Weights of a small transformer language model.
Size: 9 layers, width 160, 5 heads of 32, MLP 640 tanh GELU, vocabulary 3928.
Architecture: LayerNorm before each block, rotary positions, no biases in attention or MLP, untied embeddings, attention and MLP in parallel.
MLP neurons of a small language model. Each row is named by its layer, matrix (up: input weights; down: output weights) and neuron, and shows model dimensions 32-159. Each number is 50 + 10 x the weight over its row's rms, rounded and kept within 0 to 99.
After each neuron's rows is what it responds to, as a language model described it from the Wikipedia text at the highest values.

L6.up580:48 46 53 61 39 72 40 54 67 55 49 51 63 47 52 58 35 37 50 54 61 32 53 57 37 51 40 57 42 43 55 54 65 42 44 51 71 54 64 48 48 63 74 44 57 54 50 80 62 41 41 55 33 65 56 66 55 42 59 45 53 55 48 48 35 40 51 55 59 60 39 34 29 52 55 41 58 32 24 38 53 49 36 59 53 45 57 66 44 50 47 59 35 44 63 48 57 58 58 49 60 50 63 56 39 50 49 51 49 56 46 58 57 57 38 62 46 43 52 29 55 49 51 73 59 32 58 49
L6.down580:46 58 47 53 54 48 53 48 57 41 44 47 36 49 42 73 56 51 50 47 36 48 47 36 61 44 58 41 61 14 39 51 62 47 54 53 48 48 57 41 79 47 35 45 41 51 57 46 48 40 48 74 45 43 43 46 53 36 46 48 54 43 48 43 44 39 52 52 40 52 58 40 34 31 52 44 49 45 57 33 57 42 40 73 44 43 71 48 41 58 41 51 45 47 34 59 52 48 53 49 56 69 43 41 54 49 48 59 63 56 46 54 69 68 59 65 55 42 53 63 59 65 54 32 46 65 43 53
Responds to: The word "in", often capitalized at a sentence start, when it opens a phrase of place, time or manner, e.g. "Set in Prague", "In 1971".

L5.up496:34 48 50 52 51 47 59 48 47 55 51 39 50 56 58 37 43 54 54 52 64 37 58 22 50 45 35 58 43 49 59 42 48 45 37 53 49 44 53 50 48 62 55 63 47 48 57 53 40 72 40 48 39 36 57 28 48 46 40 50 36 51 32 51 43 39 52 47 57 56 56 39 59 48 55 61 43 48 46 49 56 62 55 58 45 67 67 64 59 70 50 44 56 56 81 58 61 49 40 53 35 53 64 58 42 59 48 51 36 56 60 68 75 52 50 57 53 30 35 58 59 52 53 58 62 42 39 20
L5.down496:34 38 37 49 37 37 57 61 34 71 46 45 46 78 48 47 55 53 41 48 48 56 45 44 34 47 58 64 37 26 48 45 57 45 53 41 46 51 43 53 40 40 37 45 47 47 61 32 41 67 46 48 51 46 51 35 40 57 52 65 52 59 59 37 60 51 60 45 49 56 53 58 45 35 29 44 58 45 64 55 49 57 51 62 72 70 44 54 66 66 48 62 47 47 61 53 59 49 66 54 53 50 53 39 45 69 49 40 51 64 37 35 45 61 44 63 45 37 61 52 59 48 51 51 51 34 29 45
Responds to: Space, dash or leading digits just before a year, after a date or word like in, since, between: "4 January 2016", "1907–1992".

L2.up46:54 56 57 73 42 51 45 56 42 54 66 48 40 62 63 47 48 57 45 36 69 55 47 32 35 33 41 54 62 32 64 51 66 49 44 28 48 58 64 53 56 49 53 43 48 50 46 49 48 45 44 48 58 38 46 50 59 41 47 43 66 39 60 71 53 39 55 49 64 37 50 27 67 48 48 32 35 44 48 52 45 34 40 40 30 41 47 56 44 43 38 40 54 37 53 51 59 45 45 50 54 62 57 53 39 72 51 45 49 58 29 54 50 43 45 42 58 58 47 65 50 54 51 48 67 47 51 57
L2.down46:50 34 42 51 56 64 49 39 36 37 56 38 51 60 49 46 41 42 34 54 48 39 59 60 64 44 60 41 44 43 51 35 29 39 65 36 76 45 49 65 64 56 62 46 54 51 59 42 61 52 54 41 46 57 57 32 38 61 60 56 55 61 53 44 58 52 46 43 44 52 44 59 56 51 45 57 54 77 47 58 63 49 44 54 39 68 62 64 39 50 55 49 49 35 32 60 60 56 49 49 35 63 48 44 50 50 57 36 63 46 59 73 50 46 51 75 47 50 34 56 66 54 37 42 58 50 43 46
Responds to: Short subword pieces that continue a word or abbreviation already begun, such as sp|ed, N|Z, k|m, mot|if, P|v|t, and occasionally whole words like first or sent.

L2.up100:36 58 46 57 56 55 46 66 46 41 54 56 58 55 45 41 60 64 55 50 46 69 41 47 58 36 54 70 37 52 60 57 37 31 51 53 59 46 39 44 55 52 77 51 51 47 50 45 66 53 57 47 62 46 53 60 31 44 54 43 62 62 23 53 63 48 45 51 31 40 37 48 37 39 47 43 46 48 42 52 61 51 45 44 55 42 57 59 62 55 60 44 36 43 57 44 45 45 50 50 41 50 52 54 35 48 52 52 63 56 49 55 32 29 49 57 50 37 44 55 47 61 74 45 52 48 56 29
L2.down100:20 44 56 49 48 46 44 56 42 34 63 43 32 40 66 49 47 47 50 51 48 57 40 41 51 62 48 44 45 61 50 68 43 66 55 51 36 48 50 62 31 68 41 52 60 50 44 61 55 49 52 50 51 50 44 54 51 48 65 39 41 56 53 41 58 33 57 74 46 38 56 41 54 44 63 53 40 46 52 43 49 65 63 44 63 43 56 54 45 44 66 68 48 63 74 42 64 42 46 71 42 36 50 54 47 66 51 63 54 54 47 55 62 51 58 58 37 43 38 66 51 46 35 57 37 56 54 32
Responds to: Opening subword fragments of longer words right after "the" or "his", such as con(sequences), Dev(astating), var(iety), plus "==" beginning section headings.

L2.up209:54 57 48 49 61 35 43 57 57 58 33 69 59 44 59 42 58 43 62 43 54 55 56 50 54 29 51 37 56 41 60 63 53 58 51 59 43 45 59 51 44 74 59 48 43 58 49 56 64 68 28 47 52 60 34 75 49 48 41 41 59 53 50 35 53 64 50 44 48 58 60 43 43 48 63 45 36 50 41 38 60 52 36 45 58 62 43 43 59 60 42 32 52 51 38 54 54 39 65 20 55 45 62 55 57 55 69 45 43 38 43 53 44 56 60 51 48 56 52 45 60 37 47 58 47 33 33 40
L2.down209:51 50 38 43 50 50 35 44 52 61 61 43 52 62 67 28 52 68 54 52 56 40 55 30 46 56 33 55 45 68 60 45 68 33 51 52 61 60 43 57 34 56 61 64 60 46 51 33 43 49 75 37 48 32 43 45 57 34 56 48 46 57 49 37 50 36 52 50 48 59 58 53 44 40 41 46 56 48 59 34 49 47 56 42 56 50 54 74 37 46 50 44 55 57 59 60 40 53 49 55 28 52 58 38 60 44 30 50 56 65 59 56 60 62 46 48 57 63 35 48 57 55 54 52 41 59 69 46
Responds to: Mainly "known" after well, little, formerly or now, as in well known for and formerly known as; also word-piece fragments mid-word (cl, fr, ired) and list-introducing colons.

L5.up503:29 41 46 41 51 40 47 43 43 43 36 49 39 53 59 41 37 70 72 51 54 54 52 42 45 46 63 43 59 46 43 25 61 34 49 45 73 47 73 47 58 41 53 40 63 57 53 68 54 46 62 53 45 60 49 54 65 36 47 47 62 57 40 63 63 39 52 56 28 45 59 44 65 52 54 54 39 43 54 57 55 56 48 46 64 55 58 67 34 47 35 37 42 53 46 41 47 54 62 56 44 65 46 55 62 50 40 44 36 49 65 52 55 59 44 61 43 41 57 61 56 47 56 40 76 45 41 51
L5.down503:55 54 58 55 28 41 33 52 50 57 31 60 40 48 50 48 53 62 61 56 54 55 48 45 39 52 68 70 49 39 45 44 50 32 54 44 50 43 49 56 55 51 56 58 71 51 59 58 63 59 48 40 35 47 35 60 48 55 35 58 62 66 70 62 41 38 43 24 54 45 71 37 56 46 57 51 56 65 50 49 60 40 60 53 57 52 34 47 65 59 52 45 32 37 65 37 47 56 37 42 59 39 44 31 45 37 57 67 37 51 38 47 54 55 52 33 51 30 48 61 59 59 50 47 34 45 59 30
Responds to: Opening == or === of a section heading after a blank line, e.g. ==Career==, ===Europe===; weaker on table pipes and some heading words such as music.

L6.up551:35 47 57 40 54 55 43 51 54 42 55 55 32 50 46 58 48 46 55 41 48 35 57 50 47 55 41 54 49 61 38 41 53 38 50 40 70 42 60 51 48 44 43 63 63 65 49 66 60 55 59 56 33 56 47 52 45 36 41 56 49 49 40 59 41 62 41 56 28 44 62 57 62 60 45 40 50 36 44 44 67 36 52 41 49 47 42 54 38 53 39 43 35 53 46 39 47 51 56 57 39 60 49 61 48 62 18 37 45 38 53 52 62 30 50 52 42 34 58 48 52 60 63 36 68 63 57 54
L6.down551:26 45 53 43 46 58 39 56 48 31 50 58 38 39 44 64 62 40 53 47 39 54 55 48 45 64 26 44 65 38 36 34 63 30 55 62 50 54 53 48 48 60 28 47 70 56 64 40 52 55 58 47 47 61 42 43 60 51 53 33 47 41 68 57 64 44 43 43 47 56 46 39 66 54 35 47 61 53 46 45 50 56 48 53 45 60 57 48 53 47 67 38 51 35 54 69 60 64 38 54 43 52 38 46 41 62 49 51 39 36 68 30 62 49 42 69 58 29 70 56 72 49 45 27 65 62 51 44
Responds to: Pieces of place names, mostly a state or country after a city and comma, such as Miss-ou-ri, Michigan, Pak-istan, Ser-b-ia.

L5.up109:47 46 48 38 55 47 48 51 39 59 55 51 41 55 43 61 56 51 58 43 59 47 48 54 50 68 45 72 44 53 38 48 68 39 33 31 56 57 41 35 48 62 40 47 50 77 58 60 34 59 40 52 55 58 50 50 42 53 38 47 45 50 48 63 54 64 66 56 47 75 67 64 57 38 57 38 61 52 47 59 43 59 45 42 54 60 48 68 44 62 54 52 37 70 55 44 44 29 54 42 31 62 48 43 53 65 34 40 37 43 35 65 48 45 45 52 55 33 35 56 69 54 54 35 58 49 57 47
L5.down109:42 47 57 32 45 46 30 60 63 41 60 40 41 51 44 49 51 56 47 23 37 68 40 60 45 63 47 44 50 52 42 43 56 40 41 58 46 42 56 73 61 47 40 40 65 65 38 67 59 54 56 59 51 55 34 63 53 61 59 43 34 43 62 61 51 38 49 49 66 53 61 67 58 51 56 47 47 67 45 54 58 43 51 58 68 36 47 40 51 31 58 50 37 62 37 61 50 45 58 36 44 43 62 40 54 40 48 38 51 65 46 63 61 51 36 54 34 45 41 38 55 42 50 31 43 45 38 63
Responds to: Place names, mostly countries, after "in", a comma or a "Country:" field, such as France, India, Santiago, Pak-istan.

L5.up418:41 45 49 58 63 51 69 37 42 80 51 68 58 46 39 55 45 47 42 43 47 55 41 61 48 30 44 63 56 47 21 72 37 51 54 50 40 36 38 44 34 61 59 42 64 59 50 57 63 44 36 52 35 39 60 52 48 46 52 50 56 52 47 36 52 61 52 51 51 51 62 31 79 37 66 52 43 41 55 54 48 55 49 33 66 63 46 49 52 57 38 49 39 45 59 52 64 48 53 50 55 56 54 49 47 46 44 52 66 47 54 50 50 54 67 53 54 64 50 41 52 50 48 24 50 48 54 48
L5.down418:37 69 50 27 57 39 57 39 32 34 54 46 43 63 54 43 56 50 46 68 45 44 56 35 57 54 56 50 54 49 46 47 49 47 55 30 63 59 38 31 51 60 46 51 29 63 66 54 49 51 32 42 53 52 36 47 58 33 56 52 40 50 59 72 59 26 60 48 43 51 44 36 61 65 53 49 59 39 46 36 46 62 57 51 42 44 51 48 58 56 55 34 45 54 41 26 41 61 51 45 54 46 50 44 45 57 46 53 56 57 60 54 74 44 51 60 49 43 57 57 32 55 60 76 63 71 52 52
Responds to: Chiefly the % sign after decimals in census makeup lines (93.65% White, 53.1% male); also weaker hits on passive participles after is/was (known, used, replaced, operated).

L6.up372:45 48 66 59 57 60 59 46 32 59 45 47 59 58 57 56 53 53 53 43 49 55 56 50 38 51 60 56 51 47 76 59 54 47 49 52 45 45 39 46 59 66 72 44 27 50 47 37 44 40 42 56 54 53 39 65 53 55 57 40 70 47 24 63 55 54 71 47 53 56 45 64 60 51 60 38 33 31 52 58 57 59 74 56 48 40 54 55 45 53 39 42 46 56 42 58 49 44 36 43 47 55 50 48 51 59 60 62 64 41 69 50 67 61 33 68 45 42 52 46 50 50 45 60 48 48 41 34
L6.down372:66 48 48 58 46 38 66 49 51 43 46 58 48 31 61 53 41 49 58 57 53 45 50 54 40 55 66 44 47 34 53 43 40 46 45 43 47 60 42 53 47 49 37 41 43 59 51 49 61 47 59 31 48 45 44 63 43 70 49 57 48 57 72 50 38 55 33 24 49 50 45 49 61 50 44 54 56 64 69 36 41 58 45 45 61 48 62 56 50 44 42 42 49 74 41 48 59 50 53 51 52 30 62 32 64 60 63 45 53 53 45 45 37 49 36 43 53 67 54 37 52 76 58 43 57 37 57 38
Responds to: Final word pieces, often a plural or verb -s ending, that finish a word split after a short onset, such as dr-ivers, st-ops, w-ives, qu-est.

L5.up307:45 35 54 56 54 62 51 42 52 48 39 49 63 62 57 54 55 41 67 55 74 47 39 59 30 66 40 55 35 46 50 55 59 63 47 49 59 48 48 29 53 55 58 23 52 50 60 55 54 51 70 54 73 57 62 60 54 43 51 42 68 45 30 44 55 57 63 58 35 47 49 43 67 52 47 48 51 48 24 51 31 57 41 40 53 39 56 50 47 65 51 37 49 38 59 48 53 61 58 47 45 45 37 57 61 56 48 44 26 45 32 58 62 51 49 45 61 48 36 48 40 37 45 43 75 50 37 48
L5.down307:39 55 39 36 56 54 57 47 52 62 50 37 38 39 37 56 52 50 59 51 78 61 60 35 52 49 42 53 24 62 39 59 57 53 60 48 47 48 49 55 48 58 56 49 65 49 34 32 43 47 54 67 48 24 48 43 46 40 54 63 49 48 39 42 57 31 46 44 47 38 56 45 53 41 52 49 55 49 45 49 41 48 74 66 59 62 36 43 50 59 62 52 60 50 53 38 39 51 54 51 54 39 74 53 41 55 65 35 68 45 45 67 55 46 48 61 56 50 50 41 51 60 38 53 50 54 39 44
Responds to: Mostly the preposition "in" introducing places, dates or situations (in the east, in 1420, in Hunan); also word-initial pieces like com, bul, con, rele.

L2.up314:46 55 65 47 50 69 52 35 54 58 51 44 60 48 39 64 35 28 62 69 55 36 36 49 19 58 51 58 51 50 56 43 53 56 36 23 60 53 52 48 51 56 53 42 56 60 63 46 51 54 67 46 57 53 57 63 42 68 57 51 57 49 56 66 62 48 58 50 39 53 49 64 53 40 43 53 55 46 36 50 33 54 47 44 44 49 56 58 38 62 30 55 34 38 71 54 51 32 46 58 43 39 39 56 44 64 42 53 76 44 39 60 57 53 42 48 81 48 42 58 53 56 53 61 55 63 44 47
L2.down314:21 52 55 48 50 65 51 47 55 52 60 33 52 58 64 52 34 43 61 70 36 52 54 65 52 56 28 42 40 57 37 43 37 45 41 55 54 52 49 45 51 66 53 43 34 47 42 58 46 55 57 55 36 40 61 46 58 55 55 42 58 64 67 44 51 44 41 55 39 63 55 43 51 42 36 57 42 43 45 37 49 53 45 69 34 59 72 30 55 43 72 35 35 53 57 57 55 50 51 43 50 42 42 57 35 50 51 47 40 49 44 63 67 47 65 57 50 69 46 57 63 50 42 57 62 52 54 34
Responds to: Short words in, as, from and of, often after a comma or verb (as well as, was in), plus early word pieces such as in-tegrate, C-ons-onants, es-pecially.

L5.up154:58 30 53 47 60 47 48 46 31 47 39 50 31 51 68 57 62 35 70 56 48 62 41 49 35 47 49 49 35 54 40 46 48 63 44 64 54 36 43 48 39 67 59 45 54 49 81 53 52 66 49 52 43 73 38 54 64 42 55 44 59 55 51 57 50 36 44 57 53 36 51 56 47 48 58 46 33 60 59 49 49 50 40 30 43 58 49 42 37 59 42 42 53 48 50 58 53 61 40 40 45 52 56 58 49 53 43 39 43 67 43 56 64 48 47 49 67 51 65 58 69 66 43 41 57 25 56 36
L5.down154:80 53 40 61 50 55 56 44 49 44 47 47 58 57 51 42 48 40 44 58 56 36 35 53 45 37 53 45 55 43 48 66 46 38 61 55 49 55 39 48 34 39 49 74 56 64 50 41 73 64 67 45 43 36 45 56 37 58 41 41 56 48 35 37 61 46 44 15 49 51 42 52 61 48 50 40 43 44 40 30 50 49 47 44 55 52 70 55 40 37 55 44 71 51 57 69 50 38 59 52 46 51 48 53 52 45 43 42 47 50 64 30 53 48 48 44 55 39 73 55 45 47 49 44 45 41 72 60
Responds to: Final tokens closing a noun phrase or clause just before punctuation or a preposition, mostly plural suffixes, time spans, and year digits, e.g. for many years, between 1900 and 1925, facades, activities.

L2.up236:41 45 50 45 45 47 74 59 39 53 49 51 44 47 53 59 48 36 67 39 47 63 45 38 57 39 31 35 57 58 35 59 42 38 25 40 53 49 39 48 33 47 51 57 52 78 50 50 62 54 54 40 75 55 60 41 45 45 61 59 45 58 50 55 55 51 48 44 22 59 56 54 55 50 45 40 53 65 37 53 61 52 44 52 32 68 63 50 38 37 60 49 36 58 65 34 36 29 40 47 49 48 59 64 35 52 51 34 38 47 44 57 46 42 50 59 60 57 54 56 56 36 58 40 63 42 48 50
L2.down236:63 54 41 31 48 54 61 47 60 59 63 64 36 37 61 54 46 65 57 36 45 44 40 61 43 46 46 34 50 53 52 60 36 51 49 55 46 26 36 42 63 48 38 47 52 51 58 50 46 65 49 53 58 57 38 51 48 33 56 66 48 61 72 31 61 60 40 52 41 61 27 60 37 53 71 34 50 38 58 45 64 70 40 45 56 43 46 52 45 47 53 47 49 28 52 40 53 61 36 49 71 42 46 46 49 53 49 53 56 37 51 76 42 44 45 40 45 62 45 44 56 48 39 68 51 53 42 64
Responds to: The final two digits of a four-digit year, right after a century piece such as 19, 20 or 18, e.g. 19|61, 20|21, 18|24.

L5.up233:47 54 50 36 51 73 50 50 48 48 34 49 38 29 55 62 28 40 41 36 51 55 50 46 43 45 47 46 47 59 38 78 40 49 43 41 51 49 56 48 21 60 42 59 52 70 61 49 46 60 53 60 39 43 54 56 53 55 43 43 42 50 51 26 63 47 67 59 63 47 63 74 62 55 47 55 51 60 57 50 48 45 43 37 51 49 51 50 42 54 47 44 60 39 45 54 50 44 47 47 49 59 55 54 60 63 51 49 55 47 61 47 42 52 40 53 55 53 49 66 64 46 39 42 68 53 49 60
L5.down233:56 58 25 66 61 50 49 55 38 57 40 60 63 48 31 53 53 53 46 67 48 37 51 46 53 60 40 49 55 53 49 67 50 45 42 53 67 76 47 54 68 44 59 59 46 39 46 56 54 38 39 42 60 48 47 43 31 58 47 37 43 33 64 55 68 46 42 54 35 58 36 65 34 37 38 54 41 57 52 46 51 37 48 46 54 50 42 54 44 46 44 45 55 46 34 54 49 57 48 36 61 52 48 33 58 62 43 52 77 53 49 55 37 39 48 52 50 49 63 63 52 39 37 56 56 45 64 44
Responds to: Second digit pair of a split year after 19 or 20 (20 22, 19 91), and born in parenthetical biography openings; occasionally of, year.

L2.up272:33 46 53 49 51 50 60 69 44 53 56 46 33 49 59 65 50 23 54 24 63 55 51 50 25 50 60 60 46 38 27 40 53 47 43 50 50 58 73 49 43 39 37 56 69 37 52 59 53 57 49 62 61 62 42 48 35 45 53 44 53 47 37 48 45 39 58 48 52 41 48 74 49 57 44 30 69 55 52 64 68 54 47 58 72 50 46 56 31 45 39 53 54 41 50 44 42 52 38 56 53 48 50 59 42 44 50 39 49 31 54 62 49 74 49 61 48 44 42 53 45 55 45 39 58 42 56 61
L2.down272:59 31 23 57 51 60 37 37 34 54 45 51 47 41 40 63 34 37 47 47 28 59 57 33 48 56 52 57 58 43 60 28 54 38 41 34 53 63 52 56 69 48 50 48 42 57 52 59 46 40 50 55 48 64 45 44 63 68 62 42 44 47 48 52 39 54 55 57 42 56 54 55 46 43 63 55 43 52 50 33 41 61 35 51 47 65 34 50 70 59 38 68 45 41 44 52 65 48 56 53 60 59 62 55 74 49 54 57 32 37 56 47 53 54 53 48 67 42 69 54 50 47 62 65 51 41 52 38
Responds to: Word pieces that finish a partly spelled word, like Bangl-ades-hi, Liber-tar-ian, vict-im; also the second word of fixed names (Great Britain).

L6.up74:54 56 57 54 55 47 41 61 53 49 67 54 69 72 63 52 35 39 35 38 67 39 37 43 49 42 42 37 57 58 53 48 46 52 21 46 60 58 63 47 43 52 51 53 47 56 48 44 63 35 59 46 32 53 50 48 53 50 53 42 59 57 38 50 58 52 53 57 53 59 49 37 69 57 52 35 52 51 23 48 46 40 65 57 54 59 55 58 37 47 49 60 33 52 47 55 58 50 49 30 57 62 58 69 58 57 51 44 58 40 31 47 60 41 28 58 52 56 41 49 64 78 51 51 25 48 47 53
L6.down74:54 54 47 52 68 39 52 36 46 49 41 59 48 46 54 45 54 40 43 43 40 57 49 52 49 58 50 48 54 27 67 40 46 35 45 31 50 43 51 45 37 65 55 49 69 55 49 53 32 40 49 53 48 56 69 33 55 50 43 49 48 47 58 45 59 63 39 40 53 48 42 45 39 49 38 45 46 58 77 43 67 64 62 30 51 48 53 46 46 56 62 44 50 50 60 58 31 45 51 62 46 69 56 48 29 57 34 70 44 70 43 70 58 63 62 63 62 47 47 62 49 56 39 34 60 50 42 43
Responds to: Second piece of a word right after its first capital letter, mostly in acronyms and country codes (CHN, KAZ, QF, AFM), also names (Scott, Wawrinka, Oklahoma).

L2.up417:55 39 58 51 56 61 56 48 36 56 43 49 52 41 71 49 48 73 57 63 57 55 62 46 37 42 42 55 40 49 39 40 62 43 42 51 59 50 65 37 57 63 38 19 47 55 78 48 46 45 41 60 39 55 33 55 53 51 70 33 44 38 32 40 51 59 51 44 52 57 50 41 38 43 59 53 50 59 59 64 53 44 41 45 42 43 60 38 52 51 30 53 50 39 44 61 61 44 39 54 33 59 57 59 53 70 43 45 51 51 61 61 52 47 20 57 46 62 58 56 41 41 45 67 52 36 29 53
L2.down417:57 41 51 61 57 67 56 40 43 62 54 57 51 44 47 50 49 48 49 40 35 56 48 62 56 47 49 52 38 39 53 48 47 39 54 52 35 45 33 67 66 55 49 61 65 70 52 22 53 60 56 52 31 55 57 62 68 45 28 40 44 54 51 62 51 48 47 47 49 36 44 50 53 62 41 49 38 32 59 33 50 47 67 39 54 48 48 59 70 55 50 36 59 36 49 58 70 65 47 25 61 45 52 43 59 39 52 55 51 56 49 59 52 53 48 56 72 36 58 37 70 49 28 37 40 56 59 48
Responds to: Plural suffix tokens that complete a noun split into pieces, such as interact-ions, distinct-ions, rout-es, b-ases, often before a comma or period.

L6.up272:35 51 37 52 44 40 48 61 42 44 69 51 51 70 59 52 61 58 46 54 41 48 73 46 36 39 48 60 58 60 50 62 25 50 53 68 62 43 36 42 51 56 38 64 41 65 60 54 52 67 41 47 67 43 30 39 42 47 48 49 46 47 51 49 54 57 62 62 46 70 46 50 51 46 59 43 39 60 47 51 50 42 36 53 59 64 68 55 60 52 34 69 50 33 72 51 61 43 39 28 29 59 52 48 48 63 42 54 55 44 51 51 57 48 20 41 38 39 59 52 51 55 60 52 45 46 50 49
L6.down272:32 36 48 60 49 33 64 42 51 57 35 36 51 59 34 47 43 47 62 49 56 33 39 48 41 62 61 66 53 63 50 62 58 47 67 45 50 69 48 56 51 42 56 50 45 49 55 51 59 40 58 66 53 36 57 60 58 52 61 62 66 61 70 44 59 68 30 55 45 55 39 53 62 55 47 46 44 40 48 47 30 46 36 67 57 47 41 55 51 51 46 66 52 54 47 55 24 55 42 50 62 52 48 45 67 43 55 29 34 42 49 54 57 39 56 58 51 46 60 37 40 42 47 52 55 57 26 40
Responds to: The standalone space token just before a year or decade number, after words like in, the, born or a month (in 1951, the 1990s).

L6.up162:48 50 54 53 61 43 53 60 52 68 37 51 47 50 59 44 52 59 49 48 58 52 51 36 35 53 45 51 44 58 49 28 59 70 38 67 66 49 59 42 45 39 50 66 45 49 50 58 41 47 52 42 45 46 40 79 42 59 56 35 53 33 35 46 45 65 53 58 25 65 49 46 49 43 57 39 43 71 48 56 44 49 55 48 54 52 56 54 57 57 52 30 38 34 50 60 52 41 34 54 41 53 51 51 55 56 60 45 43 38 66 56 50 62 26 53 40 49 70 77 44 45 63 68 58 45 56 49
L6.down162:35 44 57 36 70 53 54 33 62 51 29 49 36 42 63 61 52 41 40 60 46 52 53 66 63 60 53 35 38 50 40 35 58 45 48 56 71 29 36 68 42 63 57 56 70 61 47 62 62 46 67 62 45 57 38 75 53 51 49 44 42 59 59 41 48 59 46 51 38 34 43 60 58 54 37 67 48 49 62 49 55 59 47 46 43 58 44 45 54 58 62 32 30 49 48 42 57 52 56 60 54 33 58 50 37 26 62 43 51 51 38 50 55 38 55 37 54 50 54 58 62 49 32 57 41 62 45 63
Responds to: Short word-opening pieces, mostly containing l, that start a word split into several tokens, often after "the", as in sl(im), cl(erk), -l(ife), cl(usters), and also h(it) and H(unan).

L6.up136:39 61 52 43 45 55 53 54 53 52 51 55 52 69 52 50 47 59 41 64 67 66 61 43 65 38 51 47 52 58 44 52 54 61 59 69 61 47 65 55 51 61 42 27 55 45 60 32 62 47 52 40 38 50 49 52 61 47 46 45 49 54 50 50 45 45 32 60 38 69 59 41 46 32 49 59 40 37 43 51 48 46 44 73 38 53 79 44 50 62 39 29 46 37 52 38 64 34 56 56 32 34 46 49 59 37 44 48 52 48 43 52 71 53 36 41 40 50 52 38 54 49 64 68 43 27 48 39
L6.down136:44 49 48 43 44 42 56 69 74 43 51 44 50 61 65 40 52 62 40 50 46 58 58 59 52 68 39 47 36 73 48 57 48 55 32 45 53 61 48 48 71 52 42 52 45 57 28 34 60 49 59 37 53 41 42 40 41 46 51 63 50 39 66 50 47 63 47 71 47 54 43 58 52 48 39 55 43 41 56 45 57 35 48 51 43 39 55 51 40 45 63 56 30 30 66 60 66 37 49 46 40 47 61 48 62 51 53 43 39 44 61 48 58 36 56 51 57 43 53 55 37 45 50 40 29 65 41 51
Responds to: Opening pieces of words split into several tokens, mostly "cl" (climate, clothes, clerk), plus tw, w, rec, con, comp; also "==" starting section headings.

L5.up184:44 43 56 51 46 55 33 57 41 69 77 64 56 67 51 41 46 38 47 42 60 47 51 47 32 60 32 49 49 60 61 39 60 40 31 36 66 48 54 52 59 53 46 51 55 64 47 54 62 42 40 52 59 41 49 77 57 33 60 37 53 57 51 45 71 56 52 65 57 54 46 41 63 59 41 27 52 55 45 52 61 40 54 51 64 52 40 57 49 40 51 57 27 53 41 42 59 49 50 37 60 64 55 70 57 66 47 54 56 51 51 45 54 59 47 50 64 57 36 54 60 68 63 44 32 51 45 46
L5.down184:47 49 57 62 63 43 46 53 33 63 47 51 44 58 53 44 43 38 40 29 54 22 36 48 45 59 42 55 61 39 48 45 59 44 58 36 40 61 60 50 47 59 47 44 60 32 36 45 47 53 65 69 53 46 60 45 46 45 53 60 44 53 55 35 80 32 51 52 48 28 58 35 36 45 53 55 56 35 47 45 67 53 65 45 59 49 48 51 46 40 43 62 42 55 49 39 69 59 44 43 57 53 57 49 59 49 57 54 60 47 55 72 50 48 49 61 52 63 40 70 51 64 40 25 56 56 54 45
Responds to: Second letter or mark after an initial capital in abbreviations, codes and initials, e.g. K-A-Z, S-W-E, M-L-A, "M." in names, often in tables.

L6.up25:27 42 49 61 48 65 49 52 40 68 49 35 30 36 51 55 30 42 43 44 44 39 34 29 31 49 57 60 32 61 36 47 58 51 45 45 55 39 59 55 45 54 59 58 42 66 55 51 47 60 35 61 48 61 34 65 51 48 38 35 42 49 64 54 57 52 33 64 53 52 55 62 49 60 54 60 62 53 44 39 63 52 75 53 48 44 57 42 49 50 46 48 59 42 50 48 38 62 34 45 52 62 70 52 55 52 53 48 47 48 66 54 51 49 38 57 49 44 63 58 60 59 53 56 50 41 47 51
L6.down25:51 61 45 69 48 41 37 58 52 50 43 35 49 46 30 65 45 39 47 50 50 50 58 69 40 50 69 40 59 54 37 57 42 64 63 42 38 45 41 53 49 67 67 44 61 38 51 50 64 42 48 73 57 48 51 47 50 50 51 59 39 41 39 55 65 48 38 30 52 57 68 36 49 53 57 64 61 45 60 54 43 35 62 42 36 39 31 35 75 58 53 57 41 50 72 48 36 55 46 53 56 56 35 57 54 44 51 46 28 31 68 59 48 52 47 50 52 47 56 49 53 53 43 49 49 58 45 63
Responds to: Last token of a sentence-opening time or place phrase before the main clause, mostly the year's final digits (In 20|14, Since 19|80), also commas and nouns like During the b|attle.